From a checkpoint of a small transformer trained on Wikipedia: 7782 steps.
MLP neurons of a small language model. Each row is named by its layer, matrix (gate and up: input weights) and neuron, and shows model dimensions 128-223. Each number is 500 + 50 x the weight over its row's rms, rounded and kept within 0 to 999. Numbers have three digits each. A neuron's up and down rows have the sign that makes its largest values positive.
After each neuron's rows, "fires in" lists the words (lower case) most often at its 100 highest values on Wikipedia text that the model never trained on.

L6.gate300:440494519601522532584465526477531483495449482523511475430544537523529466559450472461495526560543562507465622525539478374504406605508566490514447513581499537483457528459488504508488433532482500555559440528518549530540516486520510423479591439434542491507454467478569521504465444454433560519
L6.up300:419539575478503530555366526458595527445410526520516381571467506416606438453534473593506433551537502576472599519450441502464423613510537555538471558499527494444532403501538530449450498559445456577445511581411539461515548407535541493506591457468454429549498526467561512509486437444436557441
fires in: "years", "was", "is", "being", "are", "as"

L5.gate667:515474415464531420389603525552508497468422544536545460620522487538511479373472487522518653515476469433558402485521558482516398545490576509508412494536411423407484400452492478477535553445559518512439593434418575616440541562509530398506451488531496474524570493529560543459568542533541476566
L5.up667:466426515473496460391583477502501466566411532406549495580509505516537535522479497490569572529571452414512427409549490524438517492478520609512505454366447494485502539554505513503417536510508485480487561491544450500431551475527549471518490493491438638518533595515485487515518493516634481467
fires in: "that", "which", "such"

L6.gate635:562491460542511569571508513490521502535444548484557530501505493437476608513599560426507525511425530579493466542447461527562441473538581450522470590460496524461546519481528480574488460425454507550492542625487536485485550485447572523379482501510471542560588517511404480520472508499466503477
L6.up635:517497536525608532525443382500519449493432563381426508575545449549511520547585553504587488531474536547523458516459548522501460480522384494572531487478361506516537508572432633515472431464438527480425567517423486602368479492418508559431502504474586521515484486448519439521408517619416455484
fires in: "in", "at", "over", "bioinformatics"

L7.gate599:495484317511562476519521466525501512553424479503466528482507548498549588524498468434456487471530568445602510523527503507521523468492479436529509477522432536465533526554583496497545476580509608565577420649585544508534532491465446582434443505521518491554555532474475460509472515429494442505
L7.up599:496448476526482473535409473488480491414546467502469515470423480567422499451452499520504543480454561484451611526510510475520479387534517554402535479415569469502502395546503447513520563575567566592571504446457597474472489461530541507540459549591506508554492584496454472570521451491498506522
fires in: "his", "s", "her", "their"

L7.gate473:484484563447498550462482514435479450391518444512524532567545550528501468484492459472506489502509535380516495557527536459554475574460528546518445467507471453530524483537393471480435472508491519474508420481403555526445531562582409574427486376545487493542500504470517411482370504481440603531
L7.up473:495500511477528503486436425515554424558427433418554505557507570476525491551535553517540474480402394475515497614469519542514526481526435541408505425582493493514458490515551493568485499471471505526566488513508555454585421556441449459499496497502615562530468550441499417489488557527414553581
fires in: "not", "originally", "of"

L5.gate261:465487541562483482422460557551443448607554441588574500452404635461484393512467435465456495539515456447601513538623517511439546481591452631488544475478484540528451624575469587504518491450541390476468622583500476540479516573466491480501504480565547496507440516556497524487480542469380468506
L5.up261:551511516376445468467479517497432471517504529524523539514429524466461582499476438464438480611489532495530545514543547506486491468469459538559532438430474549544549462522394566476496643484537509543489492485484551523497516509522574467487472421560467528637481486437531526499404470519501579422
fires in: "on", "of", "for", "in"

L7.gate431:505442483573578495498435364483483512534432527519515454443499498471461420490594458498473467491549363430531530461547532496477499497493543550587490538463394511475537508533571397497478469512496579461541476605422567470564559498525468505453524366424521429486528494531462446521612515536483562519
L7.up431:545487549535559399543497445498562470578471482487481479415576621542444537488480502475518488387501451546465445420570483542455483490539578515453513511564498490468594502475527453580485508354554456528555480539587523585552529514545541546515381452495560463562464511505515499532463464451551483507
fires in: "of", "two", "the", "all", "from"

L6.gate280:633572562433467577466457539441450601433497395547615482535501553584480464547569499530502569472515494418553445367556620483485537574492519543563545534445491461424488471552534493496496535552529457502472601539564531512549584519467514523461466464605509437490469461393566499491433478548468566503
L6.up280:530458459469419524450452580518505526485505539478479479528520502552490497528429465436613414579418475448579561618445462543495432454520470561560458363500454550532556474500462569487520533446447519514437586387476511556433557538407545428485473545529350500501529608426503492517512518426583460463
fires in: "the", "was", "is", "to", "he"

L6.gate115:524527474459453514500479460607464540522500597492514515461499560445444424558458469623513461540494558453530508558507577496624635556500518411500516494436577506529430564500542516492530553521607473555542478503603508452448398494378508539497549528578493504576424550505556524444460491458534500466
L6.up115:561509477324539549476448452481474563490433498533502428489557513454500508495548563526564438554535539509527502541512607489554563533456617476491453552499497492452460581428513503479458500462526508526589472570567491462464486517463441510463546505606514481567398472457547456490437469474457476396
fires in: "to"

L8.gate720:477501458496546539503493516404477435617539522491524512537508490556451480416534434481546496474535542496433447516444576408496461479472546475561522465472495499443442537425545483461551470594447510517551441524543578482407576520415552574454486540490510489447553533448458501540514473510603412475
L8.up720:525519480409569547499476520420523449587552520550480542450387564499535488428560521558506527549579528582569471540478555504478458541512441416461455520413458454419567517492462544541577551443495545417469523493531558517435494504421529471564497538546474494494540438427474514572551517485552538455
fires in: "also", "later", "has", "previously"

L8.gate479:566511542565450514509557493497568514460499510537591537529543537471461549439366373500455507488555533408474545552495543465540519464494458423610438494480507588518516527511426455483498544517473502456494601471486522519592470505459551495565477542488547411573515533496467486483539567538476544581
L8.up479:574423504557562516405507584553462544434452469521531423624505514550572418507529540529482497558418521438467602561477526522522474612520489439498457533570513492556534500522504535529443566451495475505420475455490524516550506407417484572470467482516567545436485517521540447427450503546423550519
fires in: "can", "could", "not", "able"

L8.gate733:598502440486517545427413486459529541582420449551427536493546441452507508466540587489420534574447433557571541517432451525512481429489436562574587486460457459479345494542491383539485366495482484532473434560519605496469468530420499591434479544512476502437468452549531457551498496521480467506
L8.up733:472514561553439512511490474474459558491534542454470512494392524442555573444452557528534477522503578498447417450545456575534530461565477579523513467432539543484540493495476584558453476485508376451377510439545485494448533526343533439477535363502542494483603436456548543546516514497483495539
fires in: "in", "by", "at"

L8.gate450:464571413513453541527560468531497501479498499488502501398447546498551524512576551519533450482496457590524490502464467464493528499471488528527538557536510610467497545536560429497521472525431435529501492574521556475541480502554492517486459493469465423406504505538418485514383539502369516483
L8.up450:573489501557435405417560538568568567618483484449533478471441525554493550500433502492535517523519461543504507430415533477549416466424501477568498509518464596486533555541442522463522534564449520477554420508578560456512580387551542568476579412483555535449569522547494491417508401601588414473
fires in: "was", "is", "being", "became", "be"

L5.gate56:507455430503484586568471419514502520483507560544449497575477428490474453528506479470449574464470470481476460480459597513564521427470440374449413527387473467564523429565479510530474515543544556630520544528528512516413425528436444542491508570501526468540525554503536622508513498436590523505
L5.up56:516440506422466553525487448590488561535529468482579468466504535409470542488547514449491501470482586554428483526447589462561434525470517515519579522457534537486538505579586547475483536405511551608513493527469553485598540435415569440502517515487440486493514585508522536523524504524491541457
fires in: "of", "to", "from"

L9.gate277:524669501519500489511555511569502481484568542383418456458603564556484516447495478435464573396502515488492500487431475453472472489499531613591431510508454532520549463551410477513531463524557467507492545360472537502513569584425456590404494525583599460531502526570462543548513536497485495529
L9.up277:509601492552469435482507542587460497522528503549554501494522506542488484405469487446448460524519605423520513415523548464475609516518454516473448531484529532538483371487475485493526500495578488463492544350497556569407520492443388488489471550603511391503495518522491500475550538492477505488
fires in: "and", "who", "which", "that"

L8.gate678:449498501433488453516524524586462610550431373517520544495521575626542486486473495488609549490534641445517478560393572545494558549502480578601489527410397468381414529460446489496502436452373483500483464618537481470515480454563507394502536477517431504579454476421505507558526531463515435548
L8.up678:567477567422456556456471542444380484425536528495475585525489490503492535516453463446565575553457593523476418516525570576480479491547400521504534355427400608471605506438484474495513487661521513449578560492432606547438527470417543520545573521581503435549421490454464482524528592469516483492
fires in: "her", "his", "s"

L6.gate755:612545568472475476501461563439502583505396496523427502598534457511513530489480498516528543605512556476577511514501433466515520450458461573538431515432492525491488448556465460451519443534409493483508468580382486502466522533472524452471533490592410495535430431490504484516502450489611654493
L6.up755:559554559494542512445432597474473507601547595478502479531490475549496504476528555464468501557482539415516459520435491500424482535427463614424508439525421552542542448562435610490447456568471523449515493495448553470517454434510535424506513473578464545522411441471540525518519532511424583482
fires in: "were", "was", "with", "are", "is"

L8.gate767:501500567377548510468569562579467616495463494537468527616451406553589535508446540458570543541543591503441484505522486483635446453454455553609446462504554469434456448625461565516445657521537454485446476509419508423457590532551495445539468555586442481509477442438523496474537513448495475518
L8.up767:515503539489521511475636469504445510477522439545498474501415452590459417473532507470477589453559573548415462518488460351454448561505474617516513501527462588431538521482562486464556588441624590460486582450469504476464548528463479467457411577517661463550540507457479514424526478568553410431
fires in: "all", "many", "most", "both", "of"

L6.gate744:489453559648564544485424532527433545475489483505448454525513438491563392609525566476456542536509484535461573602501526473490438535442508493575494513484481386459466462468460501564514514499475551543498503511418468514530434430372474484372437487459497521517533495454521592518523529454440548456
L6.up744:390632510466512522572454539531492532519489558490521462514511394566478552660530499410376477624487530439449528486592485554541516484430488507569496476499585492357494447579442443495448457469512491511578506493480558443432433479499433538510487513524439502523517511504485526514489550524405536485
fires in: "is", "was", "are", "has", "were"

L6.gate119:519540420465498507589508448487509518521458505566524466556467425512498559531405524491583501503502432513571504485568522538462383471452550579570534488393438472506487403505452435461447531626434499539523480476501538414540520643529462566446505472459527464575460503432504425535497555583515519452
L6.up119:500513502512510517465469492608481505543434407473473470562461449680517460433515501543449490565500567504546501408517570420564471574443447533479358476343493506464410447495547593413465457595541535465575549489453518504543544445558481495389511483498581534550527479561485487471434444513419525486
fires in: "all", "this", "most", "both"

L5.gate569:509483570506464478552586430473474557540493473500502602506509500419474524481463525455475449446465505472575405533508436608501459497488492557443470526410488531441529468508373497393412514385551447497523465462523515452549476497470511490377429486557555427544547506521552446581475502570497417512
L5.up569:427446508487493470572418514471535548460404477565464483533462524503448474496514554476519484482458603524586508549545552531404493547511539486513508484622543420492502512546504587544449585537508580475565443478498459424602500507531493611434538516575494458467410486465505400503424536517543521506
fires in: "of", "all"

L7.gate197:512514521465503597535445405453559508512371526537469479405622573604589449521585535531528415487366489523510558609486476576626478437516550504539519538600496446477524581554546369434431478433486506450539486579476508521480538404387523521475515453534471533555464522529491480542536591428509518563
L7.up197:552529394476520448516467476485537488586554532511544540440576514514527495538452462418596412493695456470493510514387497601443482528502538480446540468447479507421483543498460458521515514658433399390503488525585538537595452556516548449502461538438481534509514522557552410566489596428467519429
fires in: "to", "from", "would", "until"

L7.gate548:510567529554474607496409554550390449454491478479517527526472507473548521401472535551510573457500435539402499495394529423548560526462498402474466518440477506514499491504309510489575459524594442534524508444448478599403437488525468412435411592519518565534506511526526562444490527568567527466
L7.up548:455534443474467518592550459529539459493507537527576490498481469419526470516521472481520486539442418530466384472513410599472513373438495471437527445553513540451552464545457533464502505502477429565401565493463565481507485520456581565465510532496541503452646530535546543531577550505539425460
fires in: "of"

L6.gate403:492514490460495386467447514510483500501499553510439596479479496611589560458455367476572499511573615463610458519476484576456520506471545584551479478588435587466531452597471480572454423464530492497461438543521493542473611587580487531579526497447435486548511484436533429488389542399512408526
L6.up403:479434539525481526519521577473396545528473519451439547560438453491526527536453540467424469476496505478519538554493520550454500585458514508468477589463494466579476499407496495501449413492393401484466516458426459505510476518553509534532493465591447511525505527400504526542471491491449590554
fires in: "was", "as", "became"

L7.gate284:486499509595494426539492484433529441471449457455513574579502426508500569507475521532493522532500563423407390516485522487480513570429445447516448433556529564532546501516547534489512391450525423491536439548538479482501543517536555432562518506490488501528506443515534431520522544451505474484
L7.up284:386547401328467526528507552453493433487499553483474462581512443463529472495598443495523431471528640456530527526486427452473404502527375548564515481538516505473475517472425501464427439560505465457485509511538484509573480501464550396565448513523486457497506579412477532472509496495514439536
fires in: "was", "won", "received", "played", "served"

L6.gate68:508469434493424507503484438469556407585525489601512503536511492492507478487473499389445500525445449470586477487435631453456552437593507420484517542376510468476585491507486406520520501482569454542486590444444690544438522454506532541429493523442476495572482481491553515554485502570563477522
L6.up68:591398530394525541501538488505452497463434440487601512574436496456420487508516584485545539576376545491504420458465544526547381606420557477390465521547517517475483554478504514500556518498447520555493485546538530541504496490488489513455585473531546432545464481577542476431500592480391441516
fires in: "to", "on", "with", "for"

L7.gate683:433572515475526479571481497590605506502472551490477519546492454483516531509576467400531506531481484503547508516526441477488527419582472524468419505476455608485469429624536485509439484413535482518499426434470488553427465592441484508554411464479517548510472395457464573493449494500493510593
L7.up683:483542538515523514504503452522595577541467570510554484442453490411536500495543522384438478461530466523500513533527419475503517433528536463467475539527446533476522425537536505496409529415435493576450561499469556525532545544486496432549480531551456467437509488426599565543519535594536519461
fires in: "of", "among"

L7.gate602:534411538473526515483480495510563438451543467468499558480509544563510566538493513496536494536489505496432543495519490553512503465487508510488481506500493583462494546459545471460570399472481452517517493462573466458583574483524515429520482515429500480573489489518537487468506481464473494457
L7.up602:543443480406438487518505540484511509448474457466499638532422535485510556565450478431509500485460515516529527425556588530452564563452532553515531568522527528452535423539478436394489458499465473513443511547589490535590527519449568456485536502478503428479433461429515538491439584484514539508
fires in: "as", "in", "up", "do", "on", "played"

L7.gate734:504468562584502541515542427514565514526548468475558448558487561455538607512491497530564510535442442505460578519482490572511519528503442504598527451555415550525541541485483529518448489433528457497553551539492518492509468483543431518523525539512562545422489548491515447545502480495472614613
L7.up734:545487488515608472501530520528538480590476411502535479499413591490513438543461532499398450506506471537399500611429540498526521430503475430606496549528470506526511551488580504488490480448477532515488535520529551573469585447462526625456425538596513550413497494440573420516490495477440532539
fires in: "is", "was", "it", "be", "s", "up"

L7.gate153:572463478503558562417463486516532440513480455536507425458606512470552515522514642575480576596622516563578509386516527528531528515502508546559585453538403475498566550478525535516509472446499550539521513452491555551580514425536384533468457458518484523472559469524548471505586488439438386459
L7.up153:521407538503499428472538498478579516441521487507413546434613577491485509442520459450518520510486515571499511580488539591476499472534432563482562491594503479479511505541559442576481500501469467521517455544535519488477555553453419447536399592483487502512490551455588384472553612481419464472
fires in: "the", "wrote", "it"

L6.gate529:548474418457555567612486432499524481468481524545401533497532516545494543480483587518555567465496500528501648466415426429486468552505438571483478519544644551488445395486558501494534455575476567576542493477462502468469567449514520432501521568479589502403547485439534597501393534435513591466
L6.up529:414571376472415447501515466388490487446568512487515516498487487478447508521463518545510390532448536457518544604552460492478533419582535654486475494560452507507547455465500436607505492530444476532444511492465577551474510709622537473682509496558413389512576485481472468432512558578574453408
fires in: "at", "during", "attended"

L9.gate416:509520527549465465538422481580493514524505497421500583506480505504487540389546520556518459441521531553537607509464568456546517476487465508506573453462511411572429486530520455502500444479463492516437441437564442509509480545570488544520544454467510574479504537485498472482458502427408501495
L9.up416:529579479500502454523466546474525546522542492549513535588589465532535536416503532532524453501505521489449654548422586426508482431490501509549611432564510401519525506505546462601459477520437492445487516496602482540529461489528527496552481411492534575494489607428540459495552530462432450522
fires in: "to", "not", "it"

L6.gate17:484451552483483577452566506498530514515548517494546485499473569400523472481544442476446593592442430586415511565455502555562471540447510491504474466464531563541395525496550486424523485426496452510554542469555462525420532485493487500578454550445404482533470568540424498469525490449478535477
L6.up17:513492575409555543443516575481481495531502454590440419521410494517548413442534573574444613566548472392448548538498539529507559512457478481417477522519433423439441493526598500522510519574431460575564605480476501445509522410503441508461479514497447518524487568467497481430549499508515574456
fires in: "were", "be", "are", "was", "is"

L6.gate164:483537519550518530497502508521539515499520484585487462509486531485511445501576536505538445502456362432453516497508487497539481561553517485443457543451492435514554551508447483501485536566508416396570582401466491497442568458505493447454580537489538472512430486447496518473513445425427511534
L6.up164:464487554513498534473452447472501520453450444566504435555475538489585516488470521515495486587512435405546493487477527570459463588441507498471455529548440466504434473553523493424445446547507522472485534567424515503433570496579463494478558458590464452501518470401517495555467460422394542528
fires in: "was", "is", "are", "were", "being", "came"

L8.gate468:536539478553452480512596525482456468493503520500514485404606530565484493477550466557555494504453519443453508489450419550438498519589602421475595465431447531472450614507534544508451432460515500560445478492510525398491485580490522457520515439525548489565580460595530578575491503549455426529
L8.up468:506452482465538532555491439518562554476470456595447412497575525541559613543404413482505423411513495516553458476580536551422509562451461506520392453493530406456554461519424544546468563522452509563507543501526537429521591586570507460490535511478532481565491532506526450508460521429579460511
fires in: "the", "a", "s", "aura", "allotment"

L7.gate145:508501549465479524577474482455516510511526511514447410555527442503556521446543561441515523472473399513524468578455568499498394512572541488519495447408392441508550515530521493526528467505515488482494507490547538493408444441500526509475555484469519475611567389465452436436571541521515415441
L7.up145:440527477482460395455508407410570537511488516437426529521481423514520452503488428576490453478523501476510562547481500533488578452559473531543426477444491502530566445462506510534516417500523561462484473554492533560477517512538529515452506401558524445485539388453511494549485487530412502498
fires in: "it", "there", "had", "pen"

L6.gate33:476540505501475522527449468468463456456570500444487475627477387499413546434392566462488526486491520482471489533542512496526441538531351477518466505389507527482459426545397512484548544632479460464539630495545532441450466522546542527522552514472541466582498377448477366574467542580511551416
L6.up33:486568502516547436518406412468414449471520431496455418591350458525428552579460512448502547484522569512505584524485505560501503407379476504473492526431546470545448536458495423457559446460448510493564430573461482430609576527572438541569477373520388498515398437447477549617437407404501443480
fires in: "one", "a", "two", "an"

L9.gate338:529570390489539472490509429447500481517555398559515410471440385458536559431428591545389578458457508568517506498473431469500406438487467535522527515501512586399529552461490554516578528529437473467501505534422511485479539473455542531475570412532474389586449400523540575597418483489486421533
L9.up338:524576381523485522571511455450487544508410433446531526603541371465634648518401621521482602437485597622480537485517516497508471510481383538567568541498514558531476477572433507517602432510496436350495482483484504527568461375439515462513552470534482489470442510474544526572479540486393430570
fires in: "made", "two", "a", "make", "making"

L9.gate494:475556553521459480520435503540507545496493557470499492510506456549516605520491455522558547531462565533565559476523516589482499507503498481492520548470461521493473429512457567499479375447427462461434454473539510407421554472471477505464504426514453513527561521519520594444474566532414503477
L9.up494:503441470536414516580489507468393462467499389436434581491525420393562400432330525472500511466500474505455516474543520486489420521456472433538472473498520428482507527434525423478596537570492480488506600503567478528486514466468456454481489504492581527518504510416488483501457505579529525529
fires in: "as", "while", "because"

L7.gate158:479436536400500591460544523499491538596517494531504474544506436486528474456452487519526468575591526458426465514480537513561507399466383478420504425471468514421505475521430508530478538473530415486549587429525477498402481453493539526524506560554417471546494473485515528482518515418575447441
L7.up158:558495476500508516495526480499523519533450464503469433475494548487521536538468567568482516485460490590430425472509532586460539448452522474440473467541513576446456452388510443489441485514485423579581423430560513453443499468506503599477466549556511410535568312478515482565421502430434497468
fires in: "a", "an"

L7.gate514:491444447478456564438479473514534509530525421540524465482473431446495513544336516495587516595455483583490490421544504425509442518612479404585480534458499499495492611493520489610470433518527377455516467479571479519551566444455446491473520572510565517493385564572552531470485587366573488468
L7.up514:562470504459406536419533532493558411513526457554511608489469524468504429542375527552566476540448458583502617444538595482454427521520523453566505562487508426495493617464505554576472478524540493471504540455465510495554525486405566547505554517522520506508483486428573497472432588427486584455
fires in: "as", "to", "including", "included", "include"

L8.gate301:522510544486462486484554466552514576539578539445521497476497546460540515490549539477537431502492521559516500511547512501519452452427533453552454478521496492515511597509577506529453436539528466416528414546586466581520521467469498440567564520513478500459584430443466517493407410404432589590
L8.up301:547536484426535479529453525522507455484532542486487511439470505590485476426577451567470470533529522431481488535403518459490454470440483576541524444504484507468553497412509488470470519523504422512560492476555455573567526608588545431589480478463406371481521456479506620512470540485512451555
fires in: "did", "to", "won", "received", "would", "served"

L6.gate272:518493484523514442520514508437512496533470491407461501502474490466489482530535434522508461553498385436552395558504535599463429418451544488500509411393417527519583495529497448445591574554547534516621549443482451548428486463494491513393408402509538510533461555427414507487469575486443475581
L6.up272:547583508551501562522430486439488522496549509432569463487451398528504479458508645508527540506463467572537491509442426545465461461534505514416479475484412517546550600593493437550502420496454505457554530470509442443405483498482510471541540454492400527481484525531486495444535483459470524464
fires in: "on"

L8.gate330:481497537496548473549527505389566421499433523545566492639519490442567408463479575511492377539435507488404488526465394446487572487561489531495459558479508505417444424554497495485646569558537465474495494494469515416422531488483462512527507486430523424573516441490542502544552437562508522486
L8.up330:532505517448556463469511544431473515461521500591397514504464571604516484533573505520516457482471615515459455425476470561477531615462690489572445556487498473466532524497423591420502545544536532574449486516482453457468509555538348424473509542484444478615443447469441412515494493548509520501
fires in: "of", "other", "all"

L7.gate253:433498412478452599490498543559436478532532372525534570478425476523515461491445431420525526557523484487447487552593402510522400502523424483569501498463374510527526551462494530466492526500561479562469508477409492478445587492464528420469469481472516497483495533529438542416509521596496503474
L7.up253:453540488371457475507484537452529461425462460466616491503387519441449533539487493455532475571425472482460500510460513527503462575464475450556499508527404445446583560549411476537541537451599449511545476519504508480415534450410527482374509424536474472442409462450482522510487489503552461427
fires in: "up", "on", "for", "down", "off"

L9.gate167:445360486473506495549521474373565509446516423454473452452558518409530590542563473452532574485446458534442533503412454435541497437524447543585485521484452476580475583546588430573508448485470524547423565554502456482458513553519576433497548464366459493618524474460463494509499548544477514513
L9.up167:510484504504587434401483488506525501481489487396646565548606479451557538508468515446487481505440488540476588506414462597455470529474497494618535436440546477536556422563423483517489412487461514603468481481644564531562521505585568507498486505467466565481532453428508439556457506499521453575
fires in: "is", "was", "s", "also", "are"

L5.gate404:490555520438410472558461509543478487594585512474462514479458472468429499495501407521474538444556566484463466487523483537520475493434502512575501587581462444470578497593507451536497504513521385544534547366508478524426448594464493475423534449536527471523558490477552614509484560573525534449
L5.up404:479489520533471608474510468520504552413433523472483437464493475402500465427456435525396555549466498489463446514616385554500508541532482482487465500599535474545564421488510489474548536466532556487511453528435523428426518478466458493477503576502535529471433567544442450542619433544467564507
fires in: "and", "of", "or"

L6.gate501:482460506569484619545566451562463436533480476506493573491414461505551465591569455457518516475556450439555473462551469493490518508509407484507491453448471501450542484490394519540612539521564469472510571449437417529516498523422495458579527457430567512505580458516529476471536462525455475461
L6.up501:509487520476461502504550525608465494548512493516421524531478530459506414510530477517600551431580459561595553465563487488502501454542569533528505467412511509505507540498464584459581473443486473508472525449540470491428553570399497407527607432487499538485511456483480502440486588481517451443
fires in: "of", "than", "over", "on", "above"

L9.gate76:473523518384571450382507524461500474517516468460598543560566608587552494505569522524578437535491543466484480504440572419483464443494527560529492522590444482421484501465544581462444495434437537419471481528478521541526414497541507429479514407394449465423557450452495486537502498407434479453
L9.up76:453549464492586594525502482510564450423545505498576555586474506483536524429424604563488524482517486447499516473414519548549451532491377494425399559452511571529465521571472544495513345511559483492496471454520509527481523494433487548514511460542468554489513518554505593539556515520561491482
fires in: "to", "also", "previously", "always", "then", "who"

L8.gate406:546558545501468547569526473546483543537521592492592529523474529544399448570446397463471523443597395569524523462488559461574532550438549493455512433513631507579515452524528552481506554576547643551466550435604479476418487476476469493482443474505560434548505573569546465405507484587547468499
L8.up406:430456466515426517465510401511542457592424505565575419427507581585551461485621577535385474518530602520445442459512527480581431541466590469407455438493402491444456480393559546450525458456474506469557381435515511623620521523620421517591484457500491507467505491503550563440485485479527478504
fires in: "to", "linfield", "taichung", "prévost", "diplacanthopoma", "vertongen"

L7.gate379:546545499502446607513471518523504490418392573494502531434559533529461570464544534429483493572427439529422549494404506431544477489462529591564516534471542493508551460507502511420527510399539492519367450471485556512353574475609544448532431514583490450473530470560524497410549532569538545443
L7.up379:498587530474463480531560415401509483495543622476487497475533498458492505488535470490437508590525514479505574501448543510539500540547444452564533603413525558566495512482513485518537497536561538448567529483485521530407499547484594497517507533514532473537413545467399497538523506567457456458
fires in: "at"

L5.gate649:500526514467463525500505501526420534557434526532526503451470477521535490512521564445447423519555487504432501514564554423484477582504559410557479462504445472474402555573532451550533496492475439501450536459584461499531495562440520488608484532474612502408580407495519594541477470562406525449
L5.up649:472496478566507480528519484447531576500528483523400464549449452426417482420370419509464440429512474497448572532582550441573531516489486464544426531587485500455484403508505455464488442509570493488507557535449566521564523554557481490516514530563544449519503473482459454494507455484571534528
fires in: "not", "and", "also", "was", "would"

L9.gate363:503568521538580434491537506460440482447469551477403516588521527507480492428482465574578550413448450564452413472506473485480495505492522578476462558554451468562470560486517449481491496576530475433415487518575521481440487532511403433452511501483525604585535477492531485493494507417463484448
L9.up363:538495537414501497404523497506619510507555537539446453493546505583555545489469489546529489473501596502419388496362468569512545497503459498454478536516553514516494467446467544574572506611532465526494501561628509473504445456453566431541462473513424525493387548414474439580426450500570489468
fires in: "also", "then", "not", "later", "only"

L7.gate373:579516462559649580510531479448604436609528458468503516520546564490416491450509461476523562487459500438531485545452524497583470506468517473496447492392516470463507507493412503467562499455518467512519532446492564414459479437509536563516510456545618447478493418542449587594472463558564450538
L7.up373:557461542454512465414513462518486521536402507477461533551574540592523439413499551581506481502528526426492433429502590462486459455457564556520477447419545517451513444571517503398437567422579551456453454469419528490532578414532474561423528433530547495498491508536597507487625467559544503416
fires in: "that", "which", "who"

L9.gate286:437554484472602456528476365495561465589405448506460535473490484530536475587465568478573509477552536516447547576472528501474557461541552505527521461444477571563528504482465520477507439557505455506553480437545411441504433499504491447493452566443526436521534453475474431470510497478536525491
L9.up286:529426504570551539500478527514505533589514369461502513488607564528477504427563528525613458497500554535543463488434605507460482487495524436553485505533367500485420544517510488483493484500473489472465500519422499601555520474517473472511482562484424479433360552465439425436504533486368518572
fires in: "a", "it", "go", "the"

L8.gate648:422517478572423480476460529435591432456471550541574584511420526453463545567472502389431557548447506502437491487535542492529466447501487430546558487422488471522453521488584405487477619499449522451484467502582451565485409504464397479500482503475537526482463455542463476458446517535476493389
L8.up648:505480585485569504433450531512531493508459437459581537409421510539572577561578552457478510544511576459508522458536477411479504549541497446505548544427419480523562511493491421509469521431435558515543532508655561494514499471447507444561471478516457472500431505523478500465487482504443518530
fires in: "to", "on", "place"

L8.gate691:480544472436425379598468587544562570485433413437484555458539502505569648506462419474478485479517495538513512507460497559559516486490590410557512501566517595467558595475465483578582560551428477542472475460486564458426502523494523534491557566582469482415462471566442487523589621494535535564
L8.up691:618469531450537503492430469619547426492550486480537487580469562527449589495414484565559497439520447495473466470437441518488564507432444583498404491520541587527481484464478523477513442491455390535510485470548454455484565544503559429507521417422479488480556461505557525509428434477515547531
fires in: "the", "s", "and", "former", "his"